Weights of a small GPT-style language model, trained from scratch on English Wikipedia: 4 heads of 128 (2 for keys and values).
MLP neurons of a small language model. Each row is named by its layer, matrix (up: input weights) and neuron, and shows model dimensions 170-340. Each number is 500 + 50 x the weight over its row's rms, rounded and kept within 0 to 999. Numbers have three digits each.
A block is one neuron, or neurons of one layer that tend to fire together. After each block is what it responds to, as a language model described it from the Wikipedia text at the highest values.

L4.up416:571494554466490543480541516546492473481443415496543535535579442435479622465436541517539450393451441495468464514607525482547636508529507523544440446476476413409438622535508454488464467467594515526576534485557531535574459471434538489556493510447607417493538570403480578445547404482471488500565572475592490556519478522595497472579396446464461460430476528372473423517507552560457431497495456509431605437570410437568447548472523444529510376452588481499511455444477588569401535551564438576512456427497539451549517501496
L4.up460:487572504492505581584488571487647493425499446479562458538522435503527535506503505449512467431455539545397513500580471522524604371527533477394443486554440551524517475504488530506553458564598474466505497505526455583487537471489500520522484521451478460400478543554526509507565533496554492515478506494464560501454571491547554501518440566541546470526327447460429355486515486503537528472471505460420543513438496539445452476456556466431547430525573512433583523497511535488484589443479462514470490489483483447471548507480
L4.up1610:518537514445564535554402508464491531459481404480455594428527466561550497520461512462448504425511487522503413513592496420359541446525532565549498532481581516581499537448455467475565543454543506534508467503488479450580513542463498498459538519503561463567456486522456456535425492396522566503457525513515587516442514477490510571572564432494563414495399514537518414512508643533606391500522443462494502579502434473499468571516608474423570469469522494470558539438498516481447592528511430558512412481490561483516511529552
L4.up1977:445446506441496488520573520490577490431451517526501511545514453420442543484432364480457449405541504556446448425468515405469524438486478535496444538434532500488550531490504386445593517503580526398453436529621503505534545485417485546485492555436455474422525543439516473537531529541566493497442520403472410526454529643479443515534441578505525579475467511490569419481457472496512475497446546538548520480535425494447503523519552486476413475503448470420599557487543520484466549484518480493481544552501503519556520529564
Relative pronouns after nouns. Relative pronouns that, which, who opening a clause right after a noun phrase or comma, as in "mountains that contain", "bridge which spans", "general who played".

L4.up811:586424466496473472526492512529371519515511573454450599407452516435539464483494536483443489580498518457473640438511488562468470416495487491519490565485509501573478543519502482503564509411588499562489546492547400565486538491566520560516487576483476481429424511519524466492471497485545456527469532549518416451489535518513428521489452490509527534492441551508412565491521558411607448421433500529430455467568446501464486586520529531477531441560434530527518460511490573516496495511538542525583583584552369486485598440507
L4.up814:459458627476414555471463428473543509491462525522521446499487459548485380498468502510654431480451513575447566504435491542448450500515532485480554450373447620503513455505481505505522517430529478508448509484574479462486474497533443505539590480501535558490496581511503491498593494525369460542550527519385508485435540499471457475504399556557361533432501471445495544526518513422515511525468423439433563500485578491424457468551426419459405453529430483458408468625455430585493500447473524474460429514619538476509506546538
L4.up826:538515624423368559470480404487408447496481519509438499572461447629511484508516509520593493424453596486474427525467502416560516579501535543575567467477490528512544617553508475481509542503468435443596504581499484456489400541608509561468454575532504587517517590567461461554557578457554447552453473501520494514469402543565560404583495502537443455580533552537497441529555499501518509422572500493510489570560523482423536536481534512600448552463501463509425582413514522500485491507543627542493584455608516546480494438522
L4.up1400:529525503589499544383538494534516465538523478496482555418435609548572553536445498472500467518411524433534558469498606480483459490497486522547453477565556584398460526543565524547438503483598514466507573460501398408442488583437455546404484541564533518528465480472553414528563537403547566564528479550508507511517484496433490509531593518501559505452641586460452459449588412441494470476525513511447463504500486521417557525614569453529429505552454557498484426548419584463444511461542502547576478422586517471560492618593
Word-completing suffix pieces. Final pieces that finish a word split across tokens, e.g. enrol-ment, outstret-ched, result-ant, front-line, plus some verbs after "to"/"could" (link, seat).

L2.up85:431446516502499462519527488510524521517518528511406449495528459499538491443494484500488498397468510592373585552482487499543435471446520544563472441575534425504530418559554508451481525443534407384410479510575514439479474507565543640500616355507498462515546530509557447466532440458505451481491505503497517582458521450487531594442473498464579424482535496547500560496531576376534521506481549600494566486467414503453439493484467391530523543607447505547510588485538630532530481512548486489542463599525424490542530482478
L2.up176:505531379623434427521506522451510416493499469481466457466519495493402477410541559523525466457431523550480539607533524517544451528441526536503486514524487470454557434590481465561520398536498462532467481434473434497470487514532511488468461621487488420516529467596544413425512482534497526458440425541505591499569553571501495537515465457557514486449497521518562489511554409476464477511498473475498484525493622464492476528577508409552561511503510623509517526515519458501502456433410491489506477401515485470457455476549
L2.up245:446507404679435555469554527522538485509469529573425479410501486483494445464498502502596534461486577481457590445528475503523454509513541460501446566504547496440476495512497522525449539484618447460501505488384532419463516494459480501447540613486551480578534449550526504554508514518407380563554499543455532457478518429463554517745457423557446535408523526578504530494494335440478540558579492484475407429506459535499546524579612499542548454472474505511512502542478453535648494504478418497503543507504424455543537548541
L2.up428:460567537522486490490400500547503471506456461530473507576504471492522463508512522536506563451534486508404451567487436559490539576510522666430442542512541421430556373459414448535546422578518420480483446519489492455532470511526500597530601517404495596484384536472381564422404456548445427428449439580565524547516505468529531520511431436461450492480525504514469452412489459391646490484426492452496523379532556522477427485442498485547486542502491495564455548499557615476495506481491499483588474436491557447590535495580
L2.up907:541436430480386466590448382494460532450528517438528439420449511576487570534498497483511517501516545615460516551538552419568524470445540556542540412468447574506466562478538531518479430526542534526545523483472546539464526423389594427465431514528500509470452521549471525500480449478463562489477450579510541478438507514489458495577466538466507491564433477536570457538522423571533464528594495487460539494520479495471548446631503452486490565474499478556496489527328469532526525505404582523477454462504327526546444543604
L2.up984:463526536490540479609460471509432545492523561523404477482531538424490518492445535524577529475407553499508537419420454468523484471392500537474453433433576506544472499566486447513614402605436484451446469438477542445499420507501477508424484548428465505556454460532418523567440528510433505458531506453492512524440514504495445503456372546435461513381472584513509502504531420514504458511477453438461481495511489616387513434579429543517512447544516436467490552495530538533514549544563438515574448529519402512597456450505
L2.up1043:433521518529489531531506461485432494537461488513484489427465577479451472514458470562560553480475578530482498454498517555449541517463547520585536554566628525495522528443332571507501337521535461500548433453479488486552463493438476505508419543460487482578595550584477540403482508572550481476568465482623504457522439510476450420455388518485530437545542494475489565557560410519522433367539389392514466505551434606501510461548472506498483478459536534503581477487516501429573570497534461436522497465457522559548521446544
L2.up1113:532535385601574512515419452430466507507575506511466405543510489456485583525462466571569502571521457519520502522534477579472421427491461499512551499434586594467446506524481383512496392459437503445478525435514464431455412551486481523553484512475540438505458501492564537495464439489472428530504504552629658501530529528504412589452560490522575427505541453512516428507530454476552421506497449491547399488540501461529577562587514531612504539445434511584523478532516425416454481469443402499468479524493473509439461446488
L2.up1265:424568512579534491482403546449461525587551421589512509494523401477448435443443545487520543506485498530435571416508523617510471486520492568499478484473457602491476479553463441493515430565531468494430509544568434451540474473546487530549475499496518464558541534464504559546421511474481473503415497489507502527520483451438454382480465584488504514546491483518512530497536489541576432483539585582458530561494506489445546459499437493404496413577459545494500494513486520536443612528438514507577472478550491457540455450535
L2.up1369:404474422511471500518494482510529581524522529423445519558448540520484578423498522574523459509494551499437427482588419445408551527482530531531459459475531493492455452572536507625463420399525496425500537435552541540532510477435569601428566553486497509506478565539578452460445511441476572494523598520442511565451498526535554492452540488371453372388489504534496459510437467544562430561426512450491446433549446486571542464465522492522517442520474453545546572440431518460599498393508484440546457422549463499511532457545
L2.up1393:512504484519470491447462513390466492526559479509480489593506417501546490497482499563549383557421499463515541484506485462497501478518501485620528523356503517471581504534504560484491502459484501456481463453557543459488466527480533577508508544415470441506565493626489483471500478440467473539439448473482471515507495591550498404417462470448438453523515478494480548573478492502526495590463577503473463457511502556454474421488443476460555505553486532506502420466473412512572567467593461601450499530469550463564570556509
L2.up1406:459542519514521546525591494545558458449554504500543454543496450618481447435305539540474533485389443510567521519491509484496501465479504425626548526506498551543590447479579585516476446486507444507474456533537565476469453465544498519476538497515509522514507475544489503509562451501465537473478496511572524538543489444558432496482468451454474433447633392512491445522576497453518440419575500406381527517569460521523517552489558480561491482481582318438613549524539493438426480513443508481511535412487515476530483398497
L2.up1409:502428521581414504480533627479493521514416542543507510488511478550478441504433505487561482509426499508542579519560501536465450501534471516420612410489563483451599514516433487407461493480491509464461374463433528490580441465526518485467481513483547439486513401516559529411521510480507483507436493507561517492413401484467582510488554523496523500524484395502437482469430436568488491595449516560425519549556449483462512434372354415560471469562534536559481513540500424542494445504493489593476480562499574506495554456448
L2.up1464:565363527474506488560555461519469492538540526501495468533448468546489567510563545531532469502552549604488563533506526519418580394393516569512574508386525473478505438530576518537494422512467482474539478533572415590514438448463482408444631525472511575525458488571454588453519457515500491555442420514514467480497589478501639491550462467473534503516568531501418463523458500471527506490480484393550592532478428541518466455463558510481469569584530470441529441515497464493496482449444440501450492423523446480452416599506
L2.up1834:496489552465491548509465620557475592478497541481489455540511503385551467485481517509404466533447531387423472436517566469406473498500421487490518482460497569553540451429516416430562482478410557525453492454568586503569477474465526489471455554487482485480498536452494504534531501483450620450574565432477545607518483464502465433431453483508506454506452496486512559528549518449429450575572580516425457622457603521495417428505481514544602452444480565599517544481515429535524505453521410522473488530525545451535510452482
L2.up1932:458491539454525423633530563475422477497522520526577504470535507488539467437462550552611540602473534398503449539470526489474489493434469491504476492528558588470488545436530542522520480531495551456546468559506538423462516461483512504437437487450525414558493465515496500507455515475569469556448461552515473538458555603393519434513559437510496488439527499467469515427491558363465504525527537487508494478544460502487590447493458556454406494536416529570441467468626558488479512597458462555543449561435450422576499584554
Word-final suffix pieces. Final word-piece suffixes, mostly plurals and nominal endings, that close a multi-token noun, often in section headings: fle-ets, Build-ings, remed-ies.

L10.up150:425438572559546524571405470484512502476432473525542439501586404529473445518478494515587453484502475511582495456561588543585517485450452472483457490477525495519482553586547456478489553461461506561487488524430542507492508580506563600524480625405509525514460484461531509403537459484547629537444546491548552504502492471606563530556502602499471505462475474560470426546503547554492528517556537558561482566511517467488518523635510529521616497442608558447534516474460549481406521525509507580436497411521530528487554547472
Head noun before "of". Nouns right after "the" that are about to take an "of" phrase, such as the help of, the age of, the arrival of; also "as" and "like" starting comparisons.

L2.up29:526535453420570578491331491402494486419516438489507418497552419504483549520481634476463439501451521505566490463564549538518356549543550507419542445567564510448485474519529558506530556533477476494431493509522490495531565542477563490471476452452424525545488516519505446533579545551506412534497584473414497429387458533473491512481451532535570488475516548493599506499476510524506536528546484472514581505582470483501426480520520555522508479530553512476554425532473537494500527438384460533560553579479451462448491441518
L2.up413:540428548501510522542533546532474459480500478440441513586528453521499521423532414448481445518482549512469527444521637399512442460558591518485547503540490420494434479434586551471508493454472418508426531500502451489465480491471455412415532483571536374514506495545441436486499473429430507492460466482554549512544515498449454540444529448471539607553409534508460596458494499504546563445590468470476581399460499455464506485491506508468466477495525518511477473461478495554496537472506572533426437453597499462518608438464
L2.up429:466482452498515395501529536409486437456460454495563538496476487527634498548461484552528534425546486599492601444478473429503634553435510483451519454540538593523592470543510544461432519532501477429524525497430432481507467532493483479491511430514479408398608530443543497501507511458530470527485523493521528472464475394530473493502364471498503453509574517453560491416431481514539406583489506538457575512428573552479518536579554441524531565461470529479503438512383518513511513566507477419535490514506429461556523467486
L2.up449:477515518475533525504453502517562483372477528393539496450550537456403588516522606480544565477560464551524553481536474404465384485477466496386383451578502444546459504526543508613507524505470566478484483478481493475514439473534579437532439518472474440494475558571484469458463594554481421529464509423520631561524507570474455459536491427572445529507469471460500514566503590490465518447537583498554532421516412480390404427488463563462444488486536523465476402430492477540385605506376507492536442527515531477547523446521
L2.up479:516578524544476480530418580432515395416498463516446457469484461474480410458501519529523484526432499480412508517505502492530493525511517442496480537588470479473403529497545573378455458523486589490465508545493510489497546579536597553412505520475439528371525490576466448520546449449476601464582542535515572490468479585510563440479480513511424518511547429521454518430463437562531533595447412512468480447473525462496422509472499420514525462444566505505654421532466482527476555477513542557574551483515534437445451495490
L2.up561:457472536519496489524474476494578469451497445524436486632553445535535483502405477432533483485483490422543559591621520472539415395484585544517538534580445477547464610477490552592477474528509481393498437459512517497471560478494609426551530522436422425509527531556564508495523534490418565483499456425556485586560476480588435492497491556585489451524426554415536500453518540419516507487568483431513512580463564474552563446537487414529599379542552582483450476469480500446512496516449398562482442543482468406427436493506
L2.up863:462560534577444425505509466404493445360549458488484416580546374550505434507455393519468478475479455545607498454444441479473424458450531427546541509493396454527472494472604507557469470493508568471438454480493522430490445572462563484475530476497495429539464544489545481470631504490512556376510533441588573539422564549543503495524470428529575558468547454484538491542499515509486543493486535546497535537495525555456566523490485582506480500611556494504562545432485415564494498511499499447543450584538410445563396528567
L2.up1068:499529545519527600498486531487545517380497564499515470455417510480492512610423559435465489527494475511456555465576513508596434476519466462524494510516468529500435477516575549501426583428462413379473524513529516544354553602554550521530527509471485533517482526468432507411519523467567437442510578560506497390474504562493537576566482517538482560507533585394520537511532605530528573511461471398457516441579418528526474466510555443502510479470559523529473470527540548562558444426479493531544502573463519390547507482549
L2.up1084:444508461508576460533449535560520430452470494503431448455558389536425515457531491509478492496502558612366531498514589466560496511549502537534514537557507558449515536530492509485485511502534482407427441465451504518531401527561572494474454556530469398458526563490462445655498525433501416544465508454524451484477455460475536582544476459517546488443518446500517510450441457525645485485538463536414548544414519586453366419540526462556495523512561447533545568498489565573538501502343481548552541482465564476467489603459
L2.up1163:475559388487461477429478498444522540475483470565467487696440487547528434501463418500508482513481476547466496503531487487544492451514516469450423480475505608500516462433499491400455594535492452471481472524490523512537491599500608485382448615460500471525423526466491488456522556465482605466496551596609580511517550500495543467538426427554404525486394520410447446491531487531520494519462568507551486540419546561593549453471499396530503439532558431400474439530485463497466548432576398540487507473604397433492453516456
L2.up1209:544539524515470507605513481453506456417480526434585570531485487476493492478497494545517446458522542422500439526521609549524512547445458426481606542518474522525495554545464574444537558540507490516482429512479479392497551469527589361423491456493492479469542520493497517519602512540429445419392472462587485517508520462498422419534428529609548517442528414415456547486505526569486519524481530496464497538471534432458505462473525556517535531474488471554511500495415629448519456504452541455488485529584434548458461484519
L2.up1276:424419450536559426440457556509546496498454510435480390535482384502466475570483551539493514548487551501484603439476538565542498593441563567520472410492552467557442521495434548459542464469584566528557512533425446499431548526542531460397478499388372512506546467618552592424400453594510417529464443556502505498409509493537499449575546510631504462476562447477469507468521476450488447475467553526526524542409520453454482481570450448493464557497504512510505482497491562497498478513509479592547495541585441493509537454448
L2.up1522:413554489580533451570499521548530469436481513508548467430478507514433531517501460447441469509466452560537495536445613485482518384575515482501392465597493547433527517541532485535518526496476530428570509436448438534517515523539516478558544507541470441402471495533527507540616494475576476572451544509560532476485514495560564548550483443515536523479572478403487488510366531489468503510571514584488504421475540467456483489467484403597520444571539545554525564436491500448460460510432514561526470478459422500464515515516
L2.up1549:458533477472569511437527596438430478439428449467446493526472426423433470524476514507452500490455525485418433524453503496586507538534496468477476430586498463552470426500490469540475438463537498459446433572436529499453526527504557496429473528512441493551474536577462567515617451454519505523565456492538599452546534406557599490486504551457513492553452442506448426344495441556483538499485477585531563455451493572421473500549516443519535489495444544558571459564473513536417506523382492523470538559517475523476537470531
L2.up1639:478473542583442484420483512430495514427496463536449440518515440486476486577477571467522488463549586604487485498536585380592481483490489463500471438491487590527384410478611510431459501511573574476446484480523542468470402497507559425542507424486495537523547474583483511498483464513467486570542477529567537496422477575469593561556571498497567460465530498464482497449420530443618470567497502592460473566482532484549372489476583497503515486505519510538596584591368519567430556530454508556546506536554540510548494466476
L2.up1908:519511466489522493495529495560509544419488437450486463472455548439564495555521386621479517465516516427452523622465402448573569530409491519404506468524422503549498529483486461519605447524560554481504444541525520549521579596442590528518494465439474523499489582527535480514493483495560572407432539517569539512494558481542453559487507488534479475390497482477506520514408453505526498480497471478532506554504490509542475437544501528599477478462464557490552479486499543523455459552437557535480484464556550435474489570449
Head noun after "the". The first noun or word right after "the" (or a possessive), usually an abstract noun followed by "of": presence, role, start, creation.

L10.up655:575536489479488512458529463418551498524521384479476403531436514552503455444537531462589458568391451529452566534362488491539562522485517550532494507523550621455520557484506463496521493505499410435507572470502491479563410521476548531574597547483378533457487474482455517415500548454456480496536546487542521501486459570532511454628498441564469498620536491507550550563580482443457524506454556500561454410445559478511639462475463451491483512515554488509525514479521409541513479511486429526518414499442502545517470622530
Wiki section heading words. Words inside Wikipedia section headings between == or === markers, often the last word, e.g. Career, History, culture, Singles, Soundtrack.

L4.up1030:511533513529447514466490523596642444422503499540494484570466456476602520436481543442475494483503465468494435590552447432584569435557558519455466479492530453529553469549465463508468459475541499497506543585410470544509608486511365567492529434502570484537435533546501576496524498541435489522494496516432473419525501549509526523540489418563490483552505510502519505509604506436514440488534474559520460503536579503542508518520474448580547485540431519540510567492487587537521558545502584508557499545527515513483542452501
L4.up1139:526468456488427462539561559526448514496423417501514477484523481510532611460473522428497507440478512525510509528585539498601574454532504524437461399466555493499543452502459584442553487469448529500494547508426421528531478551562370524561509463506519451524517490541546473496399548479500469537593561460533394457497474552540452481522497392550421390533557494494578475521435606373548503535475400575490470633481639481452473450483479524513518596553529463570492537508445548495476547473512419468591531490435589487519493441488
L4.up1624:520456525553458552545441483528482536507372519484440495473477566582495481424451488494574531468500552556524527529458428376531512417546553561480486509503476488498512584512514498488610432464493397478505498480414457533517433498481433524529501424490488512617429519529456522529396478581525447554510483455569538447457479477445498511529510486429491585597454594496558476530512523386637472468550512537439516509488576449476532509486461515550458460476538451590505551496494521483490441506498404520504521555466534460471474550527
L4.up1638:472488468552439457546472509418496499541517554490414463492517615508590460556556610523462511476409519460543589462552491334588524457551504457522435478461560439512579430507591485566491413540510466340527473537491426522385466503466425494438557539542474403529547581373467483531568483575507498509561507478456474518549450430499586473593462508556563475541545552486501511520503551423533496466509536567524460571557520465474496515405438554525522528469430620558401519513435520501570450483470446631574539503560509500547465481453
Not-only adverb slot. Mostly "only" in "not only … but also", plus focusing adverbs after a copula or modal (also, well, particularly, further) and fixed-phrase words like "as long", "in vain".

L10.up1084:542440531505516518467577601501511588477525504528599484485469495408534439482490602521502519512470559495577543474506558565502498519544508511509467329674448509551444529547560559497461475438409464514427504538449556566457440499414569453490397572510428574524503539519502560497512560453466479422523486517559443521508446466609418495499508525530525581473525461534542567553508516532479523433561510521473486487503515537392532487425476477467450544546557482563503580463485532451517558484411473542514457521588465492416493487482
Final noun of coordinated lists. Plural noun or word-ending at the end of an "X and Y" pair or list, e.g. "counselors, and teachers", "players and creditors", "protests and counter-protests".

L2.up203:462539465460451521498537473471526454465519541523546573426445468572520500486530587467525543543452509513482526601492447484526469507503453512529464481514423467473476553508526433540464510472493593516559518557460557539629553462605495439477496472447521471480490516572489432552481462438551581454508459539503474485506447558556482528551531570512463494443496484367516554416516482567454443484495526554448413481636508486480463459502623434534564416492494516442534529467413493534540525552487536473555454469502532568473518410478
L2.up506:404639526515501462368449496517496528453590472532423480523474505528525557526357584593486467553491489454539484482487403482680479440503421470590504486524444554380534397462523462507382484521467480551495512393525485464446475519449549544555565614457493499453557448531518461534516460522503482500511651505579537543405581545545553493481465494431487531480476485528452544517537387490443541507441545471444444391492500552473528409549515389554500522441530468574494472536505478486547582461655549430607465469566525487527546528547
L2.up774:548491562513518482464458486570519516502517522561448378524479488458566489522516554579539484409553451415534490511532461456556539500462510540475408476475555507418491488454531514501506555488583471527466465466593454462498521561433491566499476529503486565533505483407500536519503444496640534568498493569466595530492602475552463486548476465407493456504455524538489629402532502549550451468546473511488443471475563515469530448463506438552454445536459447538503464562467520513492504530527348535519471468606426530591586458505
L2.up830:477461587431482507545561523518431537571564480475451511439486360546564497487491532483462480440592507463462529473541440440489517548524464499557471486472499592482467517485524503495503477506515435443558532464447498491446473487502497409500595614470539455551502515559478410606507608547524548503467413489575562456556590498481520512474607549467459512482547494485572497514588450480535486505403447469495511542495538483506545522516516462558411539544493486517488427506488451581467501539495524517484419421490454598488459529487
L2.up921:460625467443568548566502457553463462502471495596438573480579545501525542527466446466470459414552468493603551519470470488486459471511521559508417512526502540536487462422584533436485387540545482410575481519473609513523456530490540462498479488385484551508469574538382523519484560487504584558455454464481534503585478570548521597484541508485512523519505475422501473382536471560482557540386625544553505583482410553508452404546480387483496483464483514486456475494470509517472573501547511595454535455495496493545528513536
L2.up976:507500421491468451533490587515445549478530475517431443447472538519595435519381471532485567448511458494544526516634523477594466490510530537516449524521506474435467454542551473505532486540506491571493530507507542462486500457523324498552618497482451558466547610512420514521530493544506475478539472445564410421485460526518540532508518461443501487562501501607522433507407511523500528445468590428572422529611505494471509462416562496569480414460426457597550495537454545457452498497482533553521512412513402484557634524470
L2.up1120:481534483480512483463526533462516468485510543505564481590514414598601485552514512528529485463465510477507497528559515481451523486542435480485440440513441553584494465461469549535466455510532518410554545482508491405475450479487541424517482573540526499443525544452493490542497473562454456483541444411508403535470462572560521475512477380448479523605508476595521559533575507572566487576427539495528492468609541472482543536607371435510487474543471410404519474458478523444519535529595495532461397445484536507569478590497
L2.up1196:450486480422490485571645481466381504458524487489476541492530502582589502544443397540449465449552535472532525485531548484529525484436581510489521547475539513476426484411549461582554489436543538470523481523539563507481498482533422478532552575549418586540488549440470526474515563535450607476527446517561476492501525518506416499414418495583560468530504528471439595524396491418464549467475535500454485549533490527582458501426498460447484561483555398481564443486553447496551429554537463541435501475493545488422448567500
L2.up1341:608534538522435505523475434606511518529485528481596504487440528448584460480518492486499462451519378506445514425528439411432413459471510526534455517407522530551574446548530549501436397543539464534463491482406527517482503467594488507500484592446403411451477481391483489590488520515537552543507484495505528524444468476598476589489426495394506502503504541571616527434459460486548515429411534524429491498558487453508503529442541428457468435482481508641499478558486511549578498541430354538550493524412451557556548508498
L2.up1373:510467437611410476437403571461554493471487542446510461565558533493523568496472568566452517578447570587610490476549347468580475481411518518489431512580521533548529477575454486469575505444499513425497577506507442468512536467449522523438487484427506412444503483534484524473487514492452479455499451522473510554356549553516472550481599435415452450502440523472514475450492564453533485501487539489535474537423500540474494447456491564538462470460453506466578502552478524486497575482545458474548576465492522517447366598473
L2.up1379:524531463542483399420564567509422593491533599489524480383432462528523494510488579382473392557448473470515381495531429486502532479468465547381497437506511470489459472451538534507588541410573383474479432514454548548523505466522462512536517573532475464506529529537503572541512504504565446567521585534475452422458446589514485518416553532431479499465483558441478479476442463545511494609648515447456480487557553554487537490504593485448498524501513433543568462476427504465442553496488479464513487582538570529510539451513
L2.up1429:513500542550472448552496495464507528425519571561490544471467535541513464376411498473546486497513506421488548528513606483596456571495511447482467536599499492521480407517451583462479447588545461518444459411564377476495542495413425484524527595484531482470426534427468463497597444508367547542518526500486451563498485515510455462468566421546448491489554546564457584536573587574462531410405580637417496528475567570493468550452484545505515530565504531560565434565513509556493447443523471530538464559487446476568529437520
L2.up1496:571538493380498558598470451482504486457528513530492435527545472611595465511431517505531516514477483531448522516561492433648558491488488611523495500556489482479505594498544564497457424563465401504474481493490575549483518491500523526539477557443473485446526515443516532581442471627447521531471519477516494513495464548471555515511404440510452480566496530428487539418475401469495411586591449502472465477448505421594576561478508402572567455563502563499486458639418474464471498536497480538617403417525543452482467505521
L2.up1511:485432437477510561490567459451418496530477504440510451490428446513560553553607471516497481469406567408567534452469457423461488498497555579558527519476569499425465516386509503453548479452535567465504568462471547505561426381463443479600521539439483507489581588568457457450479473540555440516566479499496517439473544618485438555558504553482441520518503484552492494527466471511480473498517526385594584530532530547494494469526539501521488458448584532533533401459492448597555470433509472451451492455514479481573543555467
L2.up1943:550528537521384559519525579372537459530484501457513395488528502578555514509535531458495442482536414440560544439557436466497459557455385436503565470460524528436443527516577460498473512564488483524551501438433495502503583509465535412387458512530496497547484534511525474437469527478571472464484525461443505465554558592563439454609510522544442435538446434477502501454456542524466476532413476528581503544450532560483481548526483475422487469514466499511492479544413552430511473588441520602579437449434579599532473534515
L2.up1981:447436572489531438483479500478485512486530509542513454437439539481479579481498596580427588463551489517533476533501493475549453464540448558481471487471497494557525466501490433497546441457598429453518507494579537538547498449539467484541529508502487465438532484491471534504541526547469443583539529421517483549577476484524387598445488511532460532563462502506485519455456547599538522511480445478514445540464508469532509449397460458454547460437600524510475520544477484537539533595523485436576405448487542589539562503445
Section transitions and "also". Words opening a new Wikipedia section heading after ==, such as See also, History, Career, Reception, and additive adverbs like "also" or "later" in paragraph-opening sentences such as "He also appeared".